config.yaml
n_head: 3
norm: "rmsnorm"
qk_norm: false
beta1: 0.95
doc_mask: false
steps: 21956
dataset: "wikipedia_en"
MLP neurons of a small language model. Each row is named by its layer, matrix (gate and up: input weights; down: output weights) and neuron, and shows model dimensions 16-143. Each number is 200 + 30 x the weight over its row's rms, rounded and kept within 0 to 999. A neuron's up and down rows have the sign that makes its largest values positive.
Before each neuron's rows, "fires before" lists the tokens most often just after its 100 highest values on Wikipedia text that the model never trained on.

fires before: "p", "t", "am", "c", "ec", "ist"
L11.gate375,199,228,187,209,240,201,164,279,223,178,215,221,199,213,178,170,278,180,244,185,294,184,198,258,165,158,173,184,204,182,188,199,189,197,194,193,200,244,263,212,145,182,213,223,182,153,206,227,212,178,217,184,177,167,196,190,140,219,137,188,182,186,198,277,231,193,237,192,197,218,217,202,170,147,222,188,211,216,191,199,194,156,228,196,201,201,173,142,262,185,222,228,152,159,184,192,231,196,222,199,297,159,149,222,190,205,231,145,180,189,232,151,156,208,239,178,160,206,177,208,198,227,189,217,201,173,255,207
L11.up375,218,129,159,228,228,188,182,216,194,230,233,215,201,166,194,186,223,194,220,158,232,144,199,192,210,174,225,238,234,200,160,237,164,184,203,169,224,197,237,212,169,131,237,192,186,201,188,202,245,199,158,163,216,223,197,216,219,197,198,209,192,237,221,258,215,160,206,173,171,200,178,221,190,182,279,232,200,217,176,279,216,185,194,195,238,191,198,201,233,283,214,185,191,178,182,185,163,220,237,173,188,206,217,219,189,247,275,162,207,247,210,154,168,191,225,184,218,154,203,208,189,193,243,216,172,221,182,225
L11.down375,184,210,233,144,213,183,156,235,165,235,157,204,183,225,219,224,207,226,230,251,234,210,201,228,184,217,148,190,141,189,136,187,186,197,193,181,216,201,218,252,196,176,202,223,198,186,182,276,161,174,205,182,233,209,269,211,184,199,215,213,187,199,196,217,173,238,218,255,216,194,249,186,232,201,226,210,219,190,205,179,179,196,214,208,235,189,167,192,182,247,199,184,173,206,224,157,215,195,269,200,257,151,158,214,209,175,219,182,175,237,207,193,230,166,192,219,163,217,188,187,176,261,179,120,204,148,186,221

fires before: "p", "t", "am", "h", "ec", "c"
L11.gate79,184,134,178,234,244,182,176,214,217,205,179,212,188,192,153,235,204,162,220,161,234,182,203,246,194,202,260,227,162,217,199,147,179,199,172,196,214,161,230,252,200,153,143,235,186,174,215,183,230,171,200,236,225,180,223,199,179,158,167,238,219,281,213,188,206,199,205,209,187,203,244,190,218,213,195,217,247,137,214,261,224,174,250,214,214,179,171,145,179,195,180,196,162,216,190,215,230,248,251,225,248,205,170,170,229,211,215,198,191,175,229,189,209,209,213,204,184,211,152,170,168,225,171,188,245,202,245,232
L11.up79,252,178,233,232,197,157,196,198,169,169,236,215,130,218,213,162,232,166,266,217,242,184,217,170,235,225,173,194,195,204,153,173,204,238,222,158,221,153,242,210,197,182,229,181,179,179,235,218,228,182,183,176,178,190,166,192,200,202,203,229,222,190,188,181,149,163,175,150,181,183,205,167,218,171,229,184,248,174,194,218,172,163,179,209,211,141,176,213,236,196,237,150,126,179,157,210,259,238,187,176,186,156,182,161,192,198,246,216,189,180,221,252,231,190,215,210,207,185,185,224,210,251,207,179,252,219,227,147
L11.down79,203,208,206,238,179,238,146,218,206,210,157,208,254,248,194,203,177,230,204,149,191,177,252,232,191,154,209,192,182,167,231,137,186,192,129,189,222,180,177,240,206,197,187,173,232,189,184,167,233,182,211,183,189,225,256,208,187,153,167,223,235,159,217,254,191,205,238,224,173,174,210,196,157,192,179,263,240,188,171,168,155,186,187,274,194,168,252,225,215,177,215,171,205,169,211,176,185,221,220,173,221,212,211,154,184,272,207,181,195,187,190,183,195,182,252,194,196,263,164,165,189,166,191,243,236,169,229,275

fires before: "==", "\n", "H", "===", "I", " In"
L5.gate317,177,185,157,165,211,232,195,146,151,157,205,165,219,220,220,192,207,181,179,209,193,170,234,180,186,173,194,196,218,197,162,183,202,133,214,183,207,175,176,255,195,219,195,231,230,174,191,207,256,161,193,174,192,193,172,202,162,239,170,205,91,216,219,167,209,173,212,192,215,199,268,184,233,216,222,177,186,204,139,186,226,199,223,220,203,145,190,233,140,144,161,221,226,183,225,181,201,169,209,206,210,154,197,210,180,199,259,185,251,126,245,161,196,167,208,240,203,275,199,160,211,173,228,189,125,166,227,233
L5.up317,157,199,144,160,206,189,193,185,171,163,223,190,203,186,236,207,170,215,170,251,213,179,193,174,224,200,200,203,220,195,188,194,201,151,219,143,245,199,192,275,175,180,186,256,226,166,151,174,233,183,195,144,195,207,196,231,216,239,217,144,129,202,176,202,213,156,207,169,182,201,213,177,174,236,234,208,216,186,177,183,196,239,210,239,206,187,215,265,169,187,201,212,239,183,208,151,181,195,211,218,218,195,229,210,181,173,247,219,209,176,224,173,189,205,182,251,209,286,224,191,234,162,254,200,136,203,196,221
L5.down317,276,232,182,261,263,200,185,227,215,188,168,197,144,173,194,176,220,180,202,280,229,173,186,169,212,186,218,152,172,264,155,190,249,144,208,139,215,216,208,189,199,177,199,195,185,202,203,179,199,214,231,159,239,202,182,177,208,195,213,263,212,151,175,228,179,120,192,203,233,230,221,173,224,256,230,188,182,179,151,245,217,185,211,199,181,156,190,216,225,229,220,216,221,194,227,211,189,232,201,247,230,176,228,206,287,222,228,245,145,191,218,189,177,168,222,192,231,253,205,182,189,198,153,135,191,184,199,183

fires before: "en", "b", "ur", "ch"
L18.gate252,209,270,214,195,170,233,194,152,177,162,196,184,201,187,182,187,228,207,136,223,196,205,187,240,197,193,234,274,244,248,207,230,149,146,194,225,167,153,173,212,210,135,180,173,192,172,136,199,192,200,198,180,188,205,171,211,263,202,204,214,208,226,234,205,196,188,211,223,210,205,202,256,205,239,225,173,204,229,206,172,198,167,204,192,181,188,191,181,196,190,159,223,183,133,214,221,190,214,156,264,215,206,152,207,187,205,190,175,236,164,202,228,121,182,206,167,169,159,218,201,219,200,207,274,211,166,258,136
L18.up252,215,249,232,167,203,181,189,203,229,234,176,191,242,278,188,140,207,217,156,209,231,159,193,210,203,199,259,188,174,225,166,241,162,90,197,201,176,217,195,194,172,221,196,214,204,203,192,128,199,205,160,253,168,186,205,199,235,195,183,243,189,224,163,229,174,257,226,228,183,219,178,209,215,170,231,161,213,244,187,189,215,181,212,161,206,229,177,220,180,198,212,187,150,204,185,193,237,198,183,218,222,236,175,232,194,178,162,142,174,219,185,226,189,169,161,235,208,167,233,220,256,175,220,223,186,214,228,176
L18.down252,157,201,186,182,150,218,148,188,183,211,196,256,233,210,138,219,285,198,180,269,176,233,213,197,252,187,197,185,196,189,236,266,149,182,230,219,234,196,160,208,181,183,193,196,151,217,169,172,178,228,164,196,212,167,183,157,262,118,168,210,182,229,261,249,168,216,211,203,225,225,249,189,154,232,238,169,175,200,187,245,217,159,208,213,151,221,210,165,178,228,200,177,221,226,217,199,230,247,159,204,222,188,231,178,179,179,209,261,160,159,190,203,164,200,185,156,190,192,209,199,235,192,219,186,210,200,200,190

fires before: "s", "p", "k", "ion", "h"
L5.gate276,175,181,191,189,233,185,251,203,183,158,203,134,229,197,149,184,243,188,207,214,189,189,179,197,228,252,194,218,263,284,208,152,220,207,171,217,199,169,169,196,201,192,222,175,212,223,232,206,219,192,224,232,223,245,240,196,167,177,181,247,229,193,217,193,173,184,152,184,245,222,197,259,216,197,214,237,122,174,195,209,148,280,272,217,133,176,124,179,195,189,183,168,213,179,201,242,217,223,255,195,184,185,210,205,158,213,191,205,169,196,204,201,182,170,219,153,164,228,221,210,212,186,198,217,218,197,192,230
L5.up276,183,199,194,208,208,183,251,223,195,187,183,117,244,172,173,235,217,211,222,215,194,183,153,194,239,240,222,207,263,265,202,163,244,194,156,213,216,187,192,224,197,226,214,186,242,235,220,194,244,201,215,254,200,229,245,188,173,180,184,224,213,189,222,168,171,204,170,197,238,226,211,277,214,205,221,220,125,187,179,182,158,284,245,203,111,180,163,151,179,195,184,176,205,189,196,241,199,180,257,193,179,181,254,242,184,200,175,198,140,191,203,196,164,185,209,199,159,226,229,259,222,200,168,198,236,196,198,253
L5.down276,213,219,215,193,228,212,236,196,191,194,180,146,199,192,187,201,221,191,205,186,162,254,142,172,211,218,197,232,203,169,186,189,274,172,242,179,213,210,199,138,197,188,228,168,217,151,216,159,221,224,182,182,213,196,201,187,215,166,119,243,161,204,208,179,140,158,248,124,176,127,169,241,210,211,233,210,191,166,175,188,231,212,203,179,240,196,173,208,257,200,221,120,188,194,183,199,212,168,204,204,158,207,238,179,201,199,178,245,257,227,219,198,194,208,146,214,214,184,185,167,268,203,209,203,197,208,205,259

fires before: "==", "===", "A", "I", "The"
L7.gate490,226,183,175,158,170,179,165,169,177,143,189,240,155,139,116,204,196,178,189,284,206,178,228,226,177,215,166,210,177,235,190,175,215,224,171,145,214,239,189,194,172,239,147,211,205,172,159,171,196,196,211,143,202,182,158,248,211,209,228,149,177,187,223,254,175,181,170,249,177,156,170,195,147,179,210,179,186,165,161,224,194,183,256,217,138,189,194,119,204,177,196,212,211,199,221,136,193,208,209,237,195,219,225,154,182,200,227,175,198,174,193,218,180,221,212,174,204,195,203,192,210,232,221,217,214,217,193,245
L7.up490,218,188,207,213,162,193,158,175,161,160,208,259,176,143,145,214,159,209,172,277,238,167,259,248,213,249,178,160,184,210,190,213,246,217,190,158,238,246,176,218,199,216,186,283,242,125,165,200,211,180,255,185,207,194,203,216,224,210,169,197,216,208,152,196,179,235,195,212,172,229,164,241,122,192,240,182,223,166,202,232,144,204,228,184,156,220,167,163,164,159,198,182,217,194,233,147,161,204,221,189,217,208,200,161,224,197,217,187,245,181,194,211,149,253,203,182,192,241,203,188,247,224,221,233,190,223,238,218
L7.down490,248,216,241,248,211,190,236,179,163,145,228,186,168,221,178,225,174,189,164,193,198,174,195,206,209,191,225,144,173,257,190,247,250,198,244,257,251,212,217,186,165,204,143,187,214,194,209,187,215,215,204,129,159,154,198,134,165,253,220,149,171,163,207,235,187,164,210,228,197,214,225,215,186,178,221,130,236,215,207,181,174,275,210,214,236,213,242,206,212,216,196,184,174,200,208,175,195,228,181,208,241,175,245,165,202,172,192,238,226,183,235,154,187,219,205,213,203,189,185,183,137,156,186,130,192,168,172,203

fires before: "p", "t", "am", "ec", "ist", "c"
L7.gate118,216,226,223,240,244,169,224,244,195,170,198,169,192,204,236,173,194,118,249,157,194,168,188,222,184,196,248,202,207,133,191,175,183,219,220,192,182,189,215,199,129,180,223,181,195,171,249,330,207,195,139,128,194,162,210,203,212,181,190,155,174,195,202,176,176,243,166,221,165,194,202,207,184,213,184,194,181,204,203,200,219,176,177,228,268,165,170,225,195,204,226,184,206,164,187,170,200,233,230,210,206,201,199,192,234,258,209,153,153,173,159,257,181,204,167,181,156,165,208,186,148,216,215,237,214,231,214,210
L7.up118,247,146,161,228,230,201,213,238,205,162,214,192,200,224,230,182,173,139,256,166,187,117,186,181,195,180,239,179,221,188,241,206,184,167,229,159,216,189,232,224,184,210,190,209,176,165,219,294,229,185,160,142,199,185,160,178,156,214,179,185,192,224,194,230,184,227,192,189,204,178,191,163,227,192,177,206,232,203,216,206,215,162,203,211,263,205,169,245,222,212,238,185,182,184,230,188,239,254,247,207,227,194,204,201,215,237,238,146,172,204,194,253,210,224,191,187,142,188,219,170,144,206,224,202,213,241,181,226
L7.down118,193,242,167,192,165,220,151,247,177,218,184,223,172,192,201,174,186,252,272,235,213,265,223,244,221,173,166,229,181,183,190,198,171,188,212,169,257,219,217,197,206,179,208,187,199,156,173,225,233,137,167,197,230,210,227,208,202,219,183,247,208,202,207,193,180,216,258,192,207,181,247,175,180,137,220,214,199,206,263,188,165,226,231,235,239,200,237,179,205,238,222,136,141,143,221,140,161,205,216,233,181,188,189,197,215,179,198,248,223,175,234,172,219,132,199,189,225,222,190,205,172,254,223,176,214,183,207,200

fires before: "er", "ard", "n", "ch", "u", "ur"
L11.gate2,171,234,233,203,205,227,188,199,157,221,216,223,220,201,188,203,223,212,211,206,256,230,200,221,202,209,218,202,262,261,222,162,187,196,102,202,186,288,157,227,157,195,219,197,170,180,221,208,164,188,199,188,180,166,196,232,172,188,184,212,191,243,205,195,230,201,225,231,227,244,178,182,215,226,178,232,193,200,224,190,146,258,249,153,218,188,213,192,234,164,238,214,201,196,218,165,223,180,216,233,185,194,209,208,183,211,124,144,264,182,184,195,181,187,248,205,177,167,214,244,194,213,235,209,222,183,242,210
L11.up2,210,188,189,190,194,212,192,228,222,247,222,203,194,230,158,214,201,169,164,211,234,183,217,227,211,197,216,193,236,196,196,191,194,177,171,230,161,232,208,252,228,209,238,205,234,266,169,238,185,173,190,226,174,236,189,222,194,189,173,242,148,147,221,230,221,248,223,269,223,231,216,223,188,209,196,186,188,220,176,140,173,232,247,191,206,132,143,241,180,195,160,202,148,206,170,161,204,193,239,223,204,135,234,198,131,188,140,189,205,228,178,158,215,198,214,141,250,194,149,232,203,213,239,157,148,220,221,192
L11.down2,214,209,207,204,170,201,142,188,229,202,180,213,186,274,227,206,257,227,220,242,218,179,173,234,248,203,216,234,212,164,158,167,191,236,145,199,179,250,153,227,161,191,225,164,153,189,267,194,230,235,179,182,204,173,213,198,219,166,202,195,205,191,179,211,183,233,252,206,194,160,216,184,210,179,206,156,187,214,220,208,195,195,245,154,137,198,166,172,197,194,223,239,209,150,161,181,197,186,172,214,155,192,168,171,200,255,172,206,220,159,225,174,213,212,222,183,174,178,230,210,182,225,187,196,196,198,170,220

fires before: "==", "===", "k", "/", "n"
L14.gate12,210,198,195,235,192,174,176,194,216,197,180,197,208,186,151,166,242,200,213,199,227,225,205,138,183,179,219,190,176,202,166,198,195,232,193,184,204,227,195,270,235,223,231,232,191,188,246,229,229,221,208,238,195,207,149,182,181,201,199,230,219,241,246,189,160,176,195,185,170,205,210,160,210,182,202,273,191,168,177,193,221,186,221,168,162,163,226,243,201,201,215,182,162,202,226,214,167,203,198,168,203,174,145,241,153,235,196,201,152,247,141,189,235,171,245,208,103,227,247,183,148,212,173,221,198,238,175,201
L14.up12,183,228,250,202,230,170,193,183,179,215,166,238,263,202,207,200,190,156,156,252,209,245,224,165,193,194,234,180,249,143,130,148,131,252,175,231,162,236,207,215,230,246,196,182,240,234,262,181,224,212,272,175,192,167,160,167,182,202,231,204,208,208,210,230,193,186,193,176,230,184,135,223,188,131,222,242,171,169,158,205,217,196,233,249,189,217,208,178,176,204,193,196,187,168,208,212,218,231,222,215,205,186,221,171,173,174,200,156,187,158,249,233,167,217,199,220,158,212,216,192,208,176,203,130,196,219,182,196
L14.down12,148,215,194,162,226,227,150,183,165,182,216,187,156,245,131,253,238,219,213,197,164,190,219,262,151,190,147,156,236,218,234,192,211,167,188,161,182,174,172,173,192,199,187,167,181,210,202,148,237,214,173,168,204,239,169,176,146,164,227,233,214,169,221,136,229,188,181,247,211,162,196,174,214,194,189,197,237,216,218,221,156,208,166,184,179,161,159,207,187,236,131,182,179,183,164,209,230,179,191,190,238,225,209,221,207,165,221,163,219,124,165,209,222,141,190,137,199,182,172,230,160,175,288,226,175,205,225,195

fires before: "is", "ing", "a", "e", "ed", "et"
L4.gate194,173,239,207,196,208,209,159,159,190,192,223,157,136,141,249,247,140,189,222,197,216,206,166,207,168,208,181,237,221,174,212,195,181,183,213,195,216,218,216,209,222,140,187,203,242,227,190,184,220,214,177,178,153,232,188,206,219,158,205,239,161,178,204,191,175,232,254,178,200,196,206,173,146,235,231,228,139,165,251,180,158,170,185,245,216,154,177,229,198,200,155,209,245,251,235,256,207,220,197,211,227,186,173,228,201,227,193,205,169,224,291,221,168,202,173,187,233,230,211,180,172,194,238,262,184,207,249,188
L4.up194,244,161,182,220,202,212,159,204,192,154,252,130,193,194,237,191,203,197,234,224,202,191,246,207,206,239,155,200,245,183,222,238,217,200,187,184,226,178,200,183,217,170,219,226,219,219,132,170,210,158,230,161,187,201,205,218,174,239,167,190,235,200,178,253,191,228,229,165,175,173,200,213,230,218,243,176,203,166,219,241,219,164,177,192,184,163,172,258,210,205,214,243,267,223,232,237,199,168,229,207,181,207,225,202,176,202,234,192,151,207,204,209,172,254,244,246,223,205,174,161,252,242,219,230,143,162,226,250
L4.down194,182,241,215,188,239,178,184,193,195,155,161,178,183,211,216,231,154,195,209,177,207,214,236,182,206,202,227,217,181,250,225,209,165,237,188,169,216,219,202,138,237,160,154,255,224,239,218,243,179,176,170,189,238,191,187,146,185,240,146,188,222,187,200,225,246,172,270,196,236,153,181,197,179,217,247,143,215,187,209,233,168,169,157,212,186,213,192,210,201,284,252,212,230,228,220,224,206,200,214,202,185,213,220,221,187,239,174,184,220,236,222,177,192,262,201,201,189,212,217,175,225,167,153,224,221,172,219,233

fires before: "e", "id", "ed", "is", "ing"
L5.gate354,205,176,168,262,210,194,163,225,130,187,197,163,158,190,212,250,190,149,217,153,193,165,172,174,202,186,201,174,224,152,205,216,184,195,218,213,158,206,238,253,175,173,195,232,200,173,207,202,219,160,171,239,198,163,237,173,171,223,210,189,199,206,230,193,197,192,202,155,185,237,199,235,150,188,172,179,173,208,200,246,162,140,201,177,196,186,221,213,221,228,182,163,203,232,221,206,237,222,164,163,251,218,219,173,149,217,147,224,180,204,230,212,157,224,254,146,195,171,221,202,210,203,230,207,149,227,261,166
L5.up354,183,178,198,238,187,241,198,183,184,195,246,214,136,204,283,246,222,207,235,156,159,126,217,244,228,211,158,261,220,229,226,186,235,235,177,204,203,189,190,169,231,179,201,260,218,196,201,151,210,223,128,228,229,211,258,153,193,196,207,204,221,243,223,214,177,189,158,173,231,216,183,238,137,192,177,206,224,216,225,249,142,168,242,210,201,192,228,192,185,173,185,165,241,208,234,235,224,242,203,158,194,156,240,213,174,249,164,164,213,201,251,198,180,200,242,132,221,224,200,256,180,198,207,172,159,174,196,207
L5.down354,253,213,182,235,165,207,196,176,168,156,184,184,159,233,217,272,195,210,187,104,167,241,179,181,216,206,199,190,237,183,212,203,195,189,209,234,201,238,198,204,162,228,187,211,225,248,215,210,237,248,212,183,240,158,215,203,157,203,196,184,144,231,202,193,180,190,202,200,212,204,222,194,175,221,235,173,190,154,235,223,164,188,204,214,198,216,236,215,142,241,150,151,246,208,206,187,251,252,222,165,213,231,146,142,256,188,212,259,204,219,204,164,171,236,140,145,171,215,188,206,189,218,192,172,188,248,223,162

fires before: "\n", " The", " In", " A", " He"
L3.gate100,162,171,187,212,169,182,188,226,208,200,213,166,228,219,182,180,185,155,197,227,201,212,216,192,175,196,190,183,253,161,179,196,174,219,266,230,152,169,202,189,244,182,195,219,242,253,183,185,225,130,218,186,212,161,203,206,192,235,146,243,186,176,228,133,187,244,192,237,128,164,269,276,201,149,193,200,187,209,205,205,154,211,180,179,164,163,193,189,142,121,229,208,220,204,212,217,135,219,223,220,243,196,184,233,139,178,214,191,188,194,199,165,176,196,219,227,227,225,211,168,175,194,193,201,196,136,217,227
L3.up100,156,176,191,214,211,178,214,174,192,171,244,200,247,188,228,202,194,168,200,189,135,224,248,205,155,209,171,174,231,186,189,153,168,225,221,134,145,159,215,209,211,157,198,198,241,195,151,240,236,108,231,188,227,213,205,220,225,209,160,215,175,175,226,131,187,181,234,224,169,233,232,248,173,206,239,219,169,182,183,191,202,194,179,141,179,150,201,178,168,179,229,191,191,192,191,177,153,206,198,222,258,176,195,218,185,163,243,209,208,182,162,160,151,205,177,199,240,233,193,195,195,195,156,193,176,184,272,250
L3.down100,256,152,193,200,207,186,172,144,198,241,198,187,184,212,198,224,223,189,212,196,207,223,207,172,182,187,189,206,177,164,209,214,199,233,213,226,205,188,200,192,241,175,196,197,142,221,173,215,167,175,192,168,238,190,185,154,211,208,205,236,227,262,196,193,147,240,195,213,196,214,244,223,178,264,171,174,198,231,223,235,217,190,230,189,222,209,153,212,220,257,184,197,205,183,171,249,223,213,231,204,165,197,202,169,185,218,182,222,177,158,278,182,233,181,195,227,188,215,178,192,198,191,242,200,211,203,197,149

fires before: "\n", " He", " The", " In", " A", " I"
L10.gate505,183,194,211,183,174,226,228,206,250,161,215,174,183,165,187,153,209,192,176,210,185,194,201,178,225,190,244,135,262,195,99,207,212,200,193,233,182,213,231,194,178,189,218,203,171,193,200,199,229,196,182,213,195,175,195,220,177,214,228,213,153,193,211,200,211,208,196,234,243,208,198,212,238,265,182,164,178,142,159,199,176,254,193,183,180,146,247,224,155,220,158,155,180,197,234,158,211,176,134,228,197,179,179,224,204,194,218,208,191,193,186,180,204,171,150,228,210,237,236,221,169,216,236,179,166,196,166,214
L10.up505,189,203,222,191,203,190,200,185,223,102,218,146,269,211,235,132,178,146,193,175,204,231,191,164,193,243,213,186,281,214,168,219,229,227,177,195,134,202,222,193,214,174,212,176,175,187,191,224,199,199,208,194,209,221,185,191,193,223,188,205,173,205,202,176,181,189,209,200,198,211,249,227,249,218,211,132,144,225,152,205,203,214,157,205,183,194,206,243,153,200,161,186,177,226,244,165,199,162,175,204,275,194,198,213,211,174,204,216,200,172,188,134,211,212,215,249,194,222,226,175,180,207,189,184,160,164,238,181
L10.down505,265,226,217,250,241,234,189,178,175,180,224,208,135,209,234,187,247,194,158,243,195,229,198,239,233,207,254,215,142,213,200,206,195,204,213,166,198,170,199,211,220,136,223,206,209,219,196,246,204,188,211,184,235,219,204,190,225,178,230,207,197,185,206,159,190,210,168,256,185,219,203,176,148,276,252,161,219,185,159,230,194,206,232,193,244,244,202,168,137,190,211,155,157,192,218,157,158,272,188,188,183,191,264,182,248,171,191,216,158,161,262,197,186,208,226,199,207,232,196,193,166,165,161,173,181,209,274,206

fires before: "e", "s", " to", "or", "ing"
L4.gate459,219,267,214,186,185,174,250,226,163,181,206,223,176,239,183,171,275,186,119,170,191,132,201,207,127,226,206,186,173,183,221,206,137,174,208,227,134,247,184,172,231,193,206,140,176,251,180,207,190,234,217,222,224,195,199,152,184,169,184,204,202,153,217,184,171,194,166,183,177,213,192,202,212,204,183,231,258,222,183,157,175,218,273,198,217,170,254,137,238,207,178,167,256,173,143,215,204,188,231,191,207,199,178,202,170,179,244,204,238,200,190,204,215,192,229,177,166,222,214,182,152,234,206,218,190,173,210,224
L4.up459,215,209,180,204,250,222,162,207,187,170,223,202,215,187,205,203,193,209,181,226,218,204,184,181,157,216,228,211,206,175,165,222,214,225,177,188,197,162,190,213,198,163,226,263,252,197,238,185,262,220,198,272,200,197,204,228,210,182,211,191,145,232,192,200,192,211,180,179,165,194,210,175,155,221,244,172,159,135,187,151,155,197,198,169,210,222,200,276,159,177,181,193,202,193,259,211,195,205,196,151,209,184,156,233,212,202,208,231,195,231,245,167,236,141,216,171,184,143,175,182,179,152,222,213,128,244,192,188
L4.down459,217,197,173,225,214,206,198,244,214,243,118,211,172,249,253,213,239,207,193,189,169,214,251,154,207,183,159,230,237,209,150,238,228,243,147,184,171,195,156,205,161,195,202,196,202,267,239,221,201,238,229,210,199,228,216,201,187,178,192,193,156,160,195,167,183,215,186,175,199,206,271,206,186,238,186,186,211,156,264,198,229,185,213,183,183,185,109,201,204,237,205,231,216,154,194,226,223,184,230,184,174,191,170,246,180,213,154,181,187,256,160,212,250,219,162,205,190,182,192,172,162,217,206,218,184,231,209,245

fires before: "e", "ed", "ing", "es", "s", "e,"
L6.gate323,179,205,195,199,158,174,211,224,184,138,216,216,153,198,217,193,209,187,258,197,194,209,239,155,154,224,188,253,221,168,244,171,183,150,243,227,180,190,167,177,223,179,219,191,189,218,190,253,253,225,189,210,190,224,169,200,247,214,196,226,154,162,211,187,210,218,173,172,225,163,173,199,191,213,227,213,207,169,236,179,218,189,213,228,202,156,192,203,178,221,245,201,251,212,203,220,224,183,232,148,233,197,224,215,167,266,215,210,231,228,207,201,195,193,201,211,225,183,220,183,195,157,230,217,120,192,191,231
L6.up323,185,254,163,194,201,189,162,220,214,190,229,209,174,220,241,238,221,194,234,171,190,191,159,193,162,216,181,216,227,217,226,224,236,197,242,198,180,182,133,169,189,196,206,237,223,194,221,274,240,216,180,237,229,217,216,203,197,191,152,163,179,218,193,183,203,188,181,167,207,204,172,237,178,197,162,235,185,184,238,226,173,140,271,230,154,160,212,201,134,188,221,221,241,183,187,218,215,168,236,154,180,169,216,239,170,225,202,203,237,201,195,170,203,197,147,216,189,198,235,172,172,160,189,196,144,192,209,219
L6.down323,259,239,208,241,218,184,208,215,208,241,149,217,213,207,237,211,192,169,203,228,121,187,239,176,245,259,207,216,174,207,213,276,174,224,195,188,202,173,218,194,280,187,198,151,190,246,208,194,188,208,200,204,240,221,212,218,191,167,161,219,179,190,228,234,149,160,217,193,217,186,232,210,195,189,216,178,171,207,155,212,217,223,204,199,208,143,206,179,210,240,238,199,193,200,215,246,163,202,231,183,241,203,231,222,229,240,227,223,242,229,143,252,213,186,206,206,226,174,210,163,188,153,202,180,190,148,199,236

fires before: "p", "t", "ec", "am", "c"
L4.gate351,185,194,245,223,205,172,185,260,183,143,222,207,130,192,183,178,181,195,264,229,230,199,215,213,214,227,232,177,203,176,156,192,190,194,193,148,158,200,223,214,135,171,185,196,190,181,212,244,216,137,136,176,184,242,163,188,178,178,216,163,211,257,244,228,216,215,260,218,180,197,206,159,211,155,179,154,259,207,196,251,174,179,229,212,258,180,188,171,196,227,237,241,178,148,256,177,204,218,231,219,205,195,169,232,206,273,196,187,187,175,202,185,246,193,186,189,175,174,174,192,178,204,201,197,265,187,202,154
L4.up351,229,194,163,241,199,222,180,231,216,162,233,207,185,168,190,198,226,123,235,184,216,191,171,214,193,195,227,198,203,169,168,188,176,172,213,127,180,180,202,210,171,202,186,216,203,191,248,286,225,208,172,170,188,258,197,217,179,170,202,220,175,224,247,235,182,172,242,220,223,216,151,152,188,149,208,135,215,220,170,269,190,153,231,218,265,203,165,185,226,264,261,215,167,168,209,194,213,161,198,191,177,199,206,222,211,230,200,219,222,164,206,221,201,207,166,178,153,182,260,168,130,210,192,148,191,205,185,200
L4.down351,214,192,201,246,187,208,182,209,193,250,203,210,204,228,184,199,196,215,267,249,212,241,268,257,212,189,232,209,148,170,233,169,145,204,195,215,216,217,231,240,220,156,242,212,160,173,177,210,205,185,186,167,246,225,238,217,186,207,171,220,212,243,199,225,184,198,247,163,178,158,246,222,199,159,168,227,212,202,195,195,177,228,216,230,213,166,223,202,207,260,183,130,141,158,196,132,159,192,178,236,187,189,132,248,283,196,232,212,180,172,225,177,244,173,184,188,193,219,175,201,179,241,227,184,251,225,216,216

fires before: "n", "p", "k", "at", "ld", "in"
L9.gate384,251,288,187,208,163,227,221,143,191,208,184,230,153,177,145,215,176,197,227,185,151,227,206,127,203,251,202,146,199,234,199,197,173,243,133,242,193,204,232,211,210,203,192,222,197,211,186,229,170,183,219,171,183,189,162,190,261,195,208,233,243,170,177,132,245,213,171,191,188,193,189,183,189,235,230,238,155,176,199,160,249,190,204,194,171,203,178,199,140,160,232,203,144,195,217,255,247,145,176,219,184,218,193,206,187,227,203,195,149,202,167,219,223,205,201,185,207,220,231,208,187,182,242,196,157,235,249,169
L9.up384,242,269,189,237,138,211,196,160,171,254,213,227,214,198,171,205,216,179,214,212,195,191,228,111,205,274,233,168,215,224,193,198,180,205,180,237,169,193,236,226,172,200,178,260,233,216,184,193,184,192,215,238,208,192,203,227,204,197,156,198,232,194,168,133,200,177,185,195,191,227,146,206,221,221,222,286,165,180,191,134,237,181,200,217,194,246,229,249,175,192,218,214,193,153,198,223,184,171,220,199,133,179,184,227,217,224,147,215,202,140,180,183,198,225,183,209,157,240,244,176,194,197,224,141,171,187,262,166
L9.down384,222,158,210,202,248,228,216,197,205,217,177,204,183,230,205,212,173,220,175,204,232,189,188,254,290,204,165,164,163,146,221,186,203,209,192,186,245,187,205,244,194,175,187,236,201,203,164,221,195,188,222,167,184,229,142,206,180,208,209,203,226,245,222,211,218,279,233,238,238,174,221,188,215,228,203,224,165,191,185,185,215,193,145,231,174,224,164,194,216,215,208,194,197,234,133,222,214,185,207,221,241,186,213,179,246,206,260,302,194,278,229,241,224,203,118,193,175,222,172,207,179,188,229,178,179,192,147,201